config = dict(
    n_layer=11,
    d_model=576,
    n_head=9,
    n_kv_head=9,
    head_dim=64,
    d_mlp=2880,
    vocab_size=32768,
    activation='swiglu',
    norm='rmsnorm',
    norm_place='pre',
    norm_eps=1e-05,
    positions='rope',
    rope_base=1000000.0,
    rope_fraction=1.0,
    qk_norm=False,
    attn_scale=0.125,
    bias='none',
    tie_embeddings=False,
    parallel_block=False,
    init='orth',
    init_std_qkv=0.0215,
    init_std_o=0.0,
    init_std_up=0.0215,
    init_std_down=0.0,
    optimizer='muon_variant',
    lr=0.0136,
    lr_mult_o=4.0,
    beta1=0.9,
    lr_head=0.00652,
    grad_clip=1.0,
    warmup_steps=200,
    schedule='wsd',
    decay_fraction=1.0,
    decay_shape='exp',
    final_lr_fraction=0.0,
    batch_tokens=262144,
    seq_len=1024,
    doc_mask=False,
    train_tokens=935600000,
    steps=3570,
    dataset='wikipedia_en',
)
MLP neurons of a small language model. Each row is named by its layer, matrix (down: output weights) and neuron, and shows model dimensions 0-191. Each number is 500 + 40 x the weight over its row's rms, rounded and kept within 0 to 999. Numbers have three digits each. A neuron's up and down rows have the sign that makes its largest values positive.
After each neuron's rows is what it responds to, as a language model described it from the Wikipedia text at the highest values.

L7.down1057:534492510510518452530491514435479553492474558513555469489489467457434571453483572554495477515468543548455508475505476530559511498536411465530528527494476567534506552463583506438476552518491478514558490519500481529397466501594471548547482528464531542484484469548459465493482492541524464501470480432463446517478479486503513500452578492451494558492517403540515510529520551508449449483481514493577451556485430519502497504518568482521442474538568494551483416517554466460497431527459563453463577455495474503543381482521528476517538444436523467541480558496480477464539494526498559530
Responds to: Commas fused to the last word of a main clause, usually a noun, before and, but, which, including, e.g. plan, building, sentences.

L7.down2034:571556491519502425467563520455476460539530446543426447485444476530495513535543464476487527514487496431396523541494539499512416516506456419525538518482483479565507496507424504479485526534532466511524521591497527476543512490608504530452534501476474517583511557509481494471548589460481512507446520487508488543496479511537468493457494457486492563415546547477477499557516571537495485484627472523540433437502518541375518511472499478495447478506437469481476458546474467549476578479499458477535518591523536462552468456535538525466441555407552444492461452514449472440444437502522501461
Responds to: Small number tokens opening a number, mostly in pipe-delimited stat or sports table cells (| 26 |) or as day-of-month before a month (27 April).

L7.down2207:442523502466498527539409566519493508500474453459512492517555510493552431502459523428460531517544491499501473501540484496418550492494473505524530485509453499499501494484440484477492547576529477586566482398508508512521499469483534461493525475467524488515495461489560512459505471477461449479487487495419549437529540472482506534477444544475519514580454519459444442476543503489499535451546485547472465451497533421433514457430427482477494490503527544581450535552469495488435496411492540491444459548528452491450485534494593529482487480420449542468494471510551467574480491540517525468
Responds to: Tokens just before a year or date in historical text, chiefly "in", "c.", "around" and century digits like 17 or 18, as in "composed in c. 1890" and "in the 1770s".

L8.down2302:509438461449482535579501545527562493469457475527545534471469508448494421565457393512549413441549556446519485439477520453484543486532474540526512500450518573529510519474513463483382473500487494565555483533482504505451552514468485533564519581473479566466476405550547570463476483475543527516482512508527488533564483512478510444478548474550556464481453562461506513468496504495477555440516487476578466463409461520478520493465453518474470474472497566462491500544473472415576519598486516489530482540528587506514515507530424531492419511507490566488433516534450494481451526479526486433
Responds to: Tokens finishing a factual historical statement: passive participles after was (proclaimed, consecrated, overthrown, given), year-ending digits (10'80', 1767–18), and objects like him.

L8.down1523:405447501528503579499407477578517505518449518461477542528498438492471549483513482502476461478501499540512427513478469454510486510478517471515564486454469437413533454538479504535536504508470542475404511452442493443519471562470479563495562478560550505421440498524509499499506527507479471523517547487457511447512538448467521567453463450516513505509466611506435539449501536516506518538438512529541547575492535530544489435463489488487540461529459508528514502501464524506487518484544435489584505451457494443480542387533482424517464509518478456459485419448466516449501534525529488502
Responds to: Inner subword pieces of rare words, usually proper names, that are split across tokens, such as eb in Rynkeby, omp in Pompey, chw in Botchwey.

L4.down677:575426506526435570494481465447522527527557507501541485544516572541419489491468481439517442524475524519498547492553459516454521437507429499511471499462525505520538539471563512493612438478500500515540485510512479533496511517425421474567463537559554479533413464518538498493463473428484472506504579465464541478555494522543502476502526468472514548448518504512473473452559499493439539548499506508529439474495503465519453488483536501506432435508510545481510505478506484493498501493475471538462545527475498402523500497472542434491503488559524503475405460482548530475507540529495529533
Responds to: Pipe separators in the middle of numeric table rows (sports stats, election results), plus inner digits of coordinates and unit conversions, e.g. 19,757 ft, 3.3614°W.

L7.down1087:469483555504508423526478582436528476449555500507492517511538584409527559526466489473464470551570508535496473495517454527512496522514489401518586526508514483465492536475572489500527502494457454548518464464510450506485508511519479538475524479459487520460443580454550562552551495544514535496480520517488477540459439510464449449502565533521507508487507485487522513474445571469506443555466486506503568519507470445511455458493522435486462497528513479544516415552479526488471486485483450562463513521442470460555583607503519603435526505449474428466485549519533533495444465491451507486
Responds to: Dashes, commas and similar breaks right after a noun phrase, before its clause finishes, such as "the alpine specimens —", "Squadrons,", "that —".

L4.down211:527457518534499591510547489497487511483466477557552450460554467470439528462528430526560526527497467483517568474452524515461520495413538546537507515533490517512485498509525529457481522525494471538458545429489472506461515527492549481527490491509533431453537519527441489492472466583496413453477509441465488527529492575557536561482498521496532532454459529523439609540513492496593427548517502497517523540505430493507458503433446488524411529459438516531512407542480533517496508527515512503468506457475525534498493526581454437509513496524484544541478523507581490517490529509469527594
Responds to: Final token closing a date or time reference, mostly a year's last digits as in 16'55', 177'9,' and 48' BC', also War, season, death.

L4.down1106:505530506500483498540568504501544446539419544465492456572494513541485490539519531420479590528515595543458490537485470433515534530524520492515511405521493590511463468496484546492511547497560497412530546544471571496483503477521505463433506561443484567445527526443569460461527515546534512501492513528464423497523476523460425461532496542524476528559539514549495515444573523483469482413467545510490559512447561482476455557461453523521492423492543437486444477511487506484511434470411494460454501435506519461494438449492469471506501451524488489441465464477498533449540454470560433485
Responds to: The word part in part of, took part and the northern part, plus role and relation links such as as and colon in cast lists, counterpart, among.

L8.down593:542510513508593480514495432554568558486495527456436541530515492500486467524460511500494480581613470482437542470511499431493498503454458408498548513417491532515497519448425517494486475484444507457497468586595464482414436507501494499520528520520503444473568544553525463534507478515526483507515467532457541462518513464539478506487481480507511500475449471452518461512458486447503491479434456472490498463484456502503507489487485523491487540499457524527510491460475536470548509502489465473513477498443468519553562483516440455509498491593518477541481458480530520421471511464509540549
Responds to: Pipe separators and result letters (L) in sports and stats tables, plus mid-word verb stems before endings, such as cro-on-ed, appreci-ated, drown-ed.

L4.down1969:505464531534570462479491558406554473464509542457475503540463526519542437568468541483514481507477405460482552486501517518556496505554465504536489488556535512526519543478477502486556506491517476414566520440469443443496549452405513507531522509537504452491546518499443456470524512524507424562494526557480433512522513531504474512490535445475496551523475527493534441491520531470473568492528481493461470468559510490437509504515506479520512489533483437489540509471540472482526511488478396488542498441476445508577491494530475489474471540464477525519523482502465487471517489523476406509
Responds to: Fires on a split-off initial "F" or "f" that begins a longer word or name, such as f|iasco, F|oucault, F|ouzair, F|.S.U. Weaker hits land on scattered whole words like national, right, king and day.

L7.down2223:519471537574442431481471538544505418504482561451449516597548510531517541502549454509529547504450545538451514502483501443502482447496454500540461390499554543537469546492536479458485545494549501439492529474543524495486494483498514590495551534492472544527498549480487496575478454498577490496508468595462548446470494530508550491431471528518525541490481506525466496469449506489520388523509489465449500485489488426537503506561455520494480526450484519539559630450474433474456455479400445494467552496477467440487554500549493450538518460552487498501493427505500458509482503507575453450
Responds to: Articles and prepositions in the middle of capitalized titles and names, such as "Music in the Air", "Queen of the Gypsies", "Band of Gold", "Democratic Republic of the Congo".

L8.down2693:514492503580494426470540475505588471478436490477498492534527422547544487579503495500525482555508505456547504429512513509540526548543466530489589461481480534497513495408470464474542510470571526518469508476548452480513459465514479515486482541503456487433491478451474530497362499570520529484567519430601467445436523436392472520475500506499468470521492500532552450482475489482558405448438483412477491467535534503558542489497495545504450434523550532534482525545514545483438509467496519458446550486489453511459536579517523539527507538511487493544488506502514576497548491566536481518
Responds to: Mid-word pieces of chemical and disease names and the function words right after them in medical or chemistry prose, e.g. p-hen-oxy, diab-et-es, histamine and, died of.

L8.down113:543518480462502529457575578506502451520505506461472483449434435461583490612468538504477488492493478546482515441542434479480532567552534486413475473498518439490539494487464484483430550479534500482471482563462521513522552474471558508470455487525531436504426550462493507502499557529482522487494439497455421486563473490460545513483465558465529575474495542470460513444507555468461475457497513498513488524466530536437505452503489470476493533465480407496525433588418471543452431472481481536534494467455514505531501473418405604498518488530437512586453493552474469486488540501481471452
Responds to: Mostly articles (the, a) after prepositions, and line breaks or table pipes ending list or table items, often right after a year or date.

L7.down618:512515487504499528487466482547469495520570481548476536559505583503518472555483537448534511504565429508512544396474549485530467545469437488579496429460454540560605533462508562527533505501487500524544439539460497509530480478577521453541485521492442550601434523523555570492503462470543465477521505556503498466518470399521472548508488479580523515483433482473452468556521514533530499576521504605559523530470350492490510534465509524489502463473453536504483455604432492551515491531453533486532501565459571439553525434443513534496514542513488549530575455463500539513492493595496532522
Responds to: Mainly the L (loss) cell after a pipe in sports schedule tables, like "| L 0–42"; also pipes before positions in squad lists, and time/circumstance words like after, at, during.

L4.down1461:501550427518472495412468502517423519525500482483498523450471524499507525439516506473512493389485438455507473489483534557555539426478552466549506518546496421520507551482561509474472477470455468445583521575506519529481569473424524467530501506454473567575493513488486471535520491475530569522525516440516544501514485494478469466515501549494521510444472541528493481467542518484479373532495498501529536460517503482468462551531441453508569457452477453493476409447476568568449487487502447474540487524538488469464500495546600478523450444479466494533539572519427521527636546482470459539
Responds to: Line-initial dash bullets in infobox-style key: value lists and pipe characters opening table rows, e.g. "- ChEMBL:", "| UniProt".

L8.down2330:508548462484555455527553471428526435496499449516481493503479500500495542484496526495480542422518513568566461536450506500452519466516486530468489506423447475422527446443455435527559481472577456442546505464472502523512447459517538463538457549424529493543470462560440529572486551521559491567503471400527465480460542503460464551495478535592538470525491450569503475519473526502513539509498553446541488581385510483482465557468444456466469534549541518548456510486500529476491507560455504484508443535449475518559468518513536445484484550483520480478424497439507509531483522477511555445
Responds to: Mid-word fragments, often "ol", as in accolade, Eumolpus, sociolinguist, Holstein; also year-plus-parenthesis in biographical dates, e.g. 1940), 1918), 2003).

L7.down445:462445446499468479506462446587488481512454471474536397540544564460515523444491537539458575568439522544539531426503566436536543484543546546484501482498480443510519514471482534478488481553487517533458439525446461596501548557439506561465461465509518530501554476522504465455422535550576475517526539515575455492464547453431526529451475512538529440478457531493476509461494550481385521419553475465532516538453469499513528488509510482482450524498468499474532478494568492522502531492533539505591489520528454495506499448429499566515477479515538497504488533475466470552502437448444576498
Responds to: Words completing a verb phrase before a preposition or complement, like him after made or keep, became part, his support; also table cells such as MF, FW.

L8.down572:486504623531451546503556541500489457467507481510500477468469506524520511523437549511532601529539548456484560469447491488429496483515498506466440490507446513543471519529517461451469547525498501531528554461555494505499543555509484572539501524554500492528482485537491501503469497491508483518481469543523532572483488477493548471493465487450484497438420502499469482520533501519475514478509421522504510480479548472495478475455525512460524496568476556546523585516481526492486448536487502531623447573450574536537509468516410458505521505475559542479562455550497461478483507417419495565
Responds to: Mid-word pieces, often after a hyphen (-proposed, -backed, sup·remacy, hal·oc·arbons), and linking words before a phrase (part of, along with, bounded by).

L8.down624:520442505582467522447467535458487428559476526498452439516458560512476527472485466505502480568498557473530572500469478470590526566491522469422473412544502548504542507472512394500500496457505484496545477484502512475532468530546531534530483480422501552492461528515482509497547465451431437453524511520465508488440457523487470495484501514521445466474532571484440505537537405519529451567584548425528525469476503424572547437466460518537485513491536477586481486476451552480486467411539518530503483478540498454486453544468495467521570483495530533458519479480415581479508500427425485509
Responds to: Tokens ending a sentence's subject, usually a person's surname, just before its verb or appositive (Wood, | Hoz, | Galileo reported); also cells in tables such as track durations.

L4.down864:452512395471504455481509484511412473460445527454474403504410549475506487489540535506536487528441531488550389509461574432581510558446548490441445493453486492484559481440535494450484491571605516535504463433495553482506490493536470475449476481566474509444518519594529515491474494567542567474509457512438528475465429498475523549537518532521491526581464448537503474526485520509459431473505540546511522438460523559501486470465536430477469510519500559546438531579441479435480455506497508479518454463504507419449521533547468464489531495549508521450521528515515511513547496493521477436
Responds to: Fires on the word right after a sentence subject or modal in expository text, mostly verbs or adverbs such as can also, can be, is, occurs, expressed.

L7.down1848:483494454552565462504525483514558525442567541496551476570503485494521539479510493537557502505467519530437604428484540506510538513464468500430538395405499487452567479494487590495550503460503493487530506590466545537545493514469422481551564472496553563498466489454476461500513468557561503525486457464442502490457467546502482556471580519489503514555487519576472536493487522436526522526524417407523560573516504480505495567455448478485499555469460499515499555458458456605518448518508494434519429453563532487470426483490474479481492545462458495513467561492507513510491535485574449562
Responds to: Closing parenthesis or comma ending an aside after a name, especially biography birth years like "(born 1990)"; also "on", "United" after places/names.

L4.down1531:499431400510492518542458410504497518493437483490466606423566491573474459434571484495529511506488553529559502513488571492468527507506555418545549470526525412557550464536479524513585465573466535577508572423572475495476503513541509511526471470551480471520442545462516570473510495476457468519515504427500553548504504453520544534551474553534555526507517514453445508509486475481500492459471496451431482560512542516458503575477482469469471479539499404486497419559511474456528461578558396528524547516537481552501544449529510533486508476430422471569440509518501471514484458570533527546
Responds to: Last word (often a common noun) of multiword proper names and work titles, as in Killer Shrews, White House, Golden State.

L8.down503:490543499439546447510490528509463501466514504443517453516469444534554600529482581550449541521498476508489487476430511513538498531507525484486471505526515479483561523470475453468489414552483482436542568452492523511511544544480538540510522487519499530502443499523482531513470511550474518545443534451487481495478517475504488507503502551531515463494479518469603547520458467470497490569527489497551481444510477570517519481509527490470513445518559534464513562489524556476546508475505537521537571541521575483401509506460528509533545476458493512452508519478480552571495516465431539470
Responds to: Commas fused to the last word piece of a noun phrase (consent, clubs, Cervi), and prepositions (in, at, of) opening a new phrase, before a relative, participial or added clause.

L7.down2113:490504467527534412509534474484500576489444450526485536489542490529552496612527515490484514517512550541502464475485533547507479461534465458505530516519458535484468450536516487502541405553501472465457497445435512522461427561503451482576508477496507427533532482495492429580447492431493602499484539497507487471516479500538533510516498488445520554502432508478480450466472474432500454492437512530513465498519437538489548503439515510526504517416472510507503589558496572437460553495540514366509452497581543491391484472531456489503550485513484535447497552527545475512585517472530487454
Responds to: Word pieces inside non-English titles, names and institutions, mostly German, in citations, such as Sch(riften), Medizin-ische, Kunsthistoris-ches; weaker on their or its after At or During.

L4.down2585:476491547505513463519537563481486483571438486496474488476538446509561535454485472426479522538531473506508488514501477471521509560523497477574537561502474402517453542460511543488525461433479500509478480546454510484483534504515500476547480469475511563510531520557509485525498534476553497509483514458454464480487427452516530446449474547531498451515513469488543441505508499557573486481490522475522442464568449492579478469536520411506441535502551540442470508561472514472495483561508545447529532515565433453486490460521572519507472575532502439558493535589582505453454425474509508519
Responds to: The last digit and closing bracket of a lead-sentence date span, such as 1941) or 1918) in Wikipedia biographies; also other closing parentheses and standalone years (2004, 2021).

L4.down1922:596440454476503584452516445510526444483470495425496488495493434579474503509532437539434477480491555545498567498485454490510457530525452546512493437470502462502510417521427469399447497471521528485466485557550551472443504582533518463490442427513485453544507515498477504477515482498450491497495510514501498501519540544493539519580507486515528492542444461513461484451506523440458533518446553474540474470554535504458538488501502557457527475487473536535492482473521436466481475438548464536594500480465425462510513506406454513455518519452540490454446474496460432508498519502460427462
Responds to: Fires on the token that closes a named venue or institution and leads into its location: commas, "in", semicolons, as in "Towson University in", "Kensington High Street,", "Memorial Stadium;".

L4.down1552:468570484495477481515531497431544457485440528519469446499539556457474518453515503529468503513522559485513519494428536554479478507518414465507493507527453521554445560482497526468482546467486497521560481434468483472458500414485520465532493523439503532553521486507520464509436527529454508404522371532440467565483529461473506507562503509472512525495527485498563496523447572517473471542559565483512516517524513469491527485518572459480526528516498443554464424530487550486536504531497438482544451546469479409507493547457518490492474537506549507494456579478483504454511466506410455469
Responds to: Commas fused to the end of a word, often a split proper name, closing a noun phrase before the main clause or apposition, as in Anderson, / Opaliński, / Attila,.

L4.down1405:508508476499503503459509518498484556491452563517555570565525499539512572587507475464479539565485491512515564538500365430509473422419455500530479553466495460492509461511549483408452478538492434448504529433494535510467485478514440513506478495523537561441439468546485501511520525503516445526471507427546494480509460561505552499435460508554454538501484518478429428492504544490475480476471470444657419395509528503532511560493465433561479497558453473506505567498531484552489432525467472490609624462564481573533543514461477415501503483462495514467469531462479496488572493505516546551
Responds to: A comma fused to or following the last word of a clause, often a noun after "the", as in "the city," "the record," or "disbanded,".

L4.down2352:468504524498443446538580485526524529530536519518464496533535528529591567510521466484512488515505465540486538545551516524505524525514503509538520507494530424552517484495446481484482521439471430573406470527417505460538546516514583520512445458512512456518554491470563481467519463463419482501528580514474538546469556456539460455526463533495399538507495467486519468510564463570531580471587545495493524468531501506542531498549422487522493542519458495445552462544556496505488394504558545545461420480511505533535463478494444501475523518546448487485457554467453531501484441463455530506
Responds to: Line breaks and heading or table delimiters ending a structural line, such as after an article's one-line description, a list item, a table row, or a section heading (==, ===, |).

L8.down1626:532501477456432533518534513516536513447409508512585500492544475499504461455446502522525567535505516431503523484466480474453553495532455505487483480464464556565531473523532553556473557529479512540499430577496519507506554473490505475470563461419569497516419443475498576521498474487504481522498517514553551561505502492479507552516531487485544510512553570445512534496584526523567469525569499469513479499581466500570441491485556555529466517501416478505440504504573546546536434532513538523520543518423483534602532455458571427489532453406482449530434486517437485511510517519477440511
Responds to: Tokens in the middle of multiword proper titles or names such as songs, shows, films and businesses, e.g. Music in the Air, Gray's Inn, Deepest Blue.

L8.down2277:369514503581472540522561458496549534558524504494454532461515526516512521501476491499474494521486515500491524542551549471542481464484493522536431426534552528477446522556492466483447574473506474490511448412538522494469508534537490507482465511497530577451542449538512493486604477562438471531482553519519481532540524448480462494464559528579446523548464557556525526538584483497498470468480431545467527464466486564513580533531512460448542541452568479529462457489507459551456577464433511492490466527557471485499506555449519522502453475501561510552439458542516507521480482568583477524
Responds to: Opening one-letter or short word-pieces of multi-token proper names, mostly player surnames and club or place names in football tables and match reports, such as F(ouzair), G(ato), East F(ife).

L8.down533:434435496554501449418482505504478493444519475442552506548490462487547423424454507464566495500487468494509540536477524520532464525532417499504556492510503531442445550520497560461475464463554482452566543546521517577490501514540552499483524466525524564422558503525506484511436519556551522432506464456507547527481540459463511470473492427458517530492447467502531557553428461553511507538527516476564521483447504549548402482417521479514503533477482574478455424465496451492524519559488451483483492522513453547539529532513547503580530494496549523527485498485475523482476527545440512495
Responds to: Opening token of a new entry in infoboxes and tables, such as the "-" starting a field line (Operator, Awards) or a cell's first number.

L7.down275:541529505564552500451495503413436475471516524430468469539488516525541474513485548545521461487527616480575498509485509481533477586488547497546507567467548491456502453522463476456437551419479550453514490453481521513446492464453546475486527455535488476519474562490497507464545506499486520497514477464480488507512400538458430541515484451552439579519467567448514508546519445514497435477453447416499556593499545487526527438524520388522494622501515491484408527527422439514443472454507491538507419523496553479495491531528502442532497499515520475484478494513524518503504441519581523532
Responds to: Word-internal pieces of words split into several tokens, strongest in chemical and pharmacology names (p-hen-oxy, meth-an-ol, neurop-ept-ide), also openers like autom, tra, prem, and ISBN digits.

L8.down56:459457472499471487438488417539498508510494560582512479513448505510428610406421510481476497488526530524524480528531513446514489460411413442494495488541562515458510496459557436537557519600481530496483529487443515452535552480559523527542481506495501495487601523516478443494446521526495505516444569510505505470467458399490546427421471477466525464514484523503450520500502493559425537496472461496491476451513528485524525513461529512476518454479519495471466470462501565511511514489568504455379515500593439554484528528506463539500509502545525514488483507477466525456563444433514489474
Responds to: Tokens inside or just before names of schools, museums, publishers and places, especially after "at", "studied at" or "Education:", such as the Albany Academy, Kunsthistorisches, Shoreham.

L7.down1819:473537452549531507500457544487516492532559497530518533491560465494580558537446469593488477517502489390460528480529524485460469482433461479522561509525502486527531496565531498552505543519511535472532509605483477476601550574523521492548565523486505471515429488518488551517559499528536470565466544430550428521514475505534521483497550502505437515462506524479465424526509497581419541536599521442502542483502560526449455546432501450583507514495528504452501517472515417521502577541558471460460498487525448501543519506447505518511513442541546461479548568514499509533553522513477533498
Responds to: Fires on early or middle subword pieces of rare proper names, mostly surnames, brands and places, often in tables or lists, e.g. ZA-K-SA, Cre-ighton, Pet-rop-avl.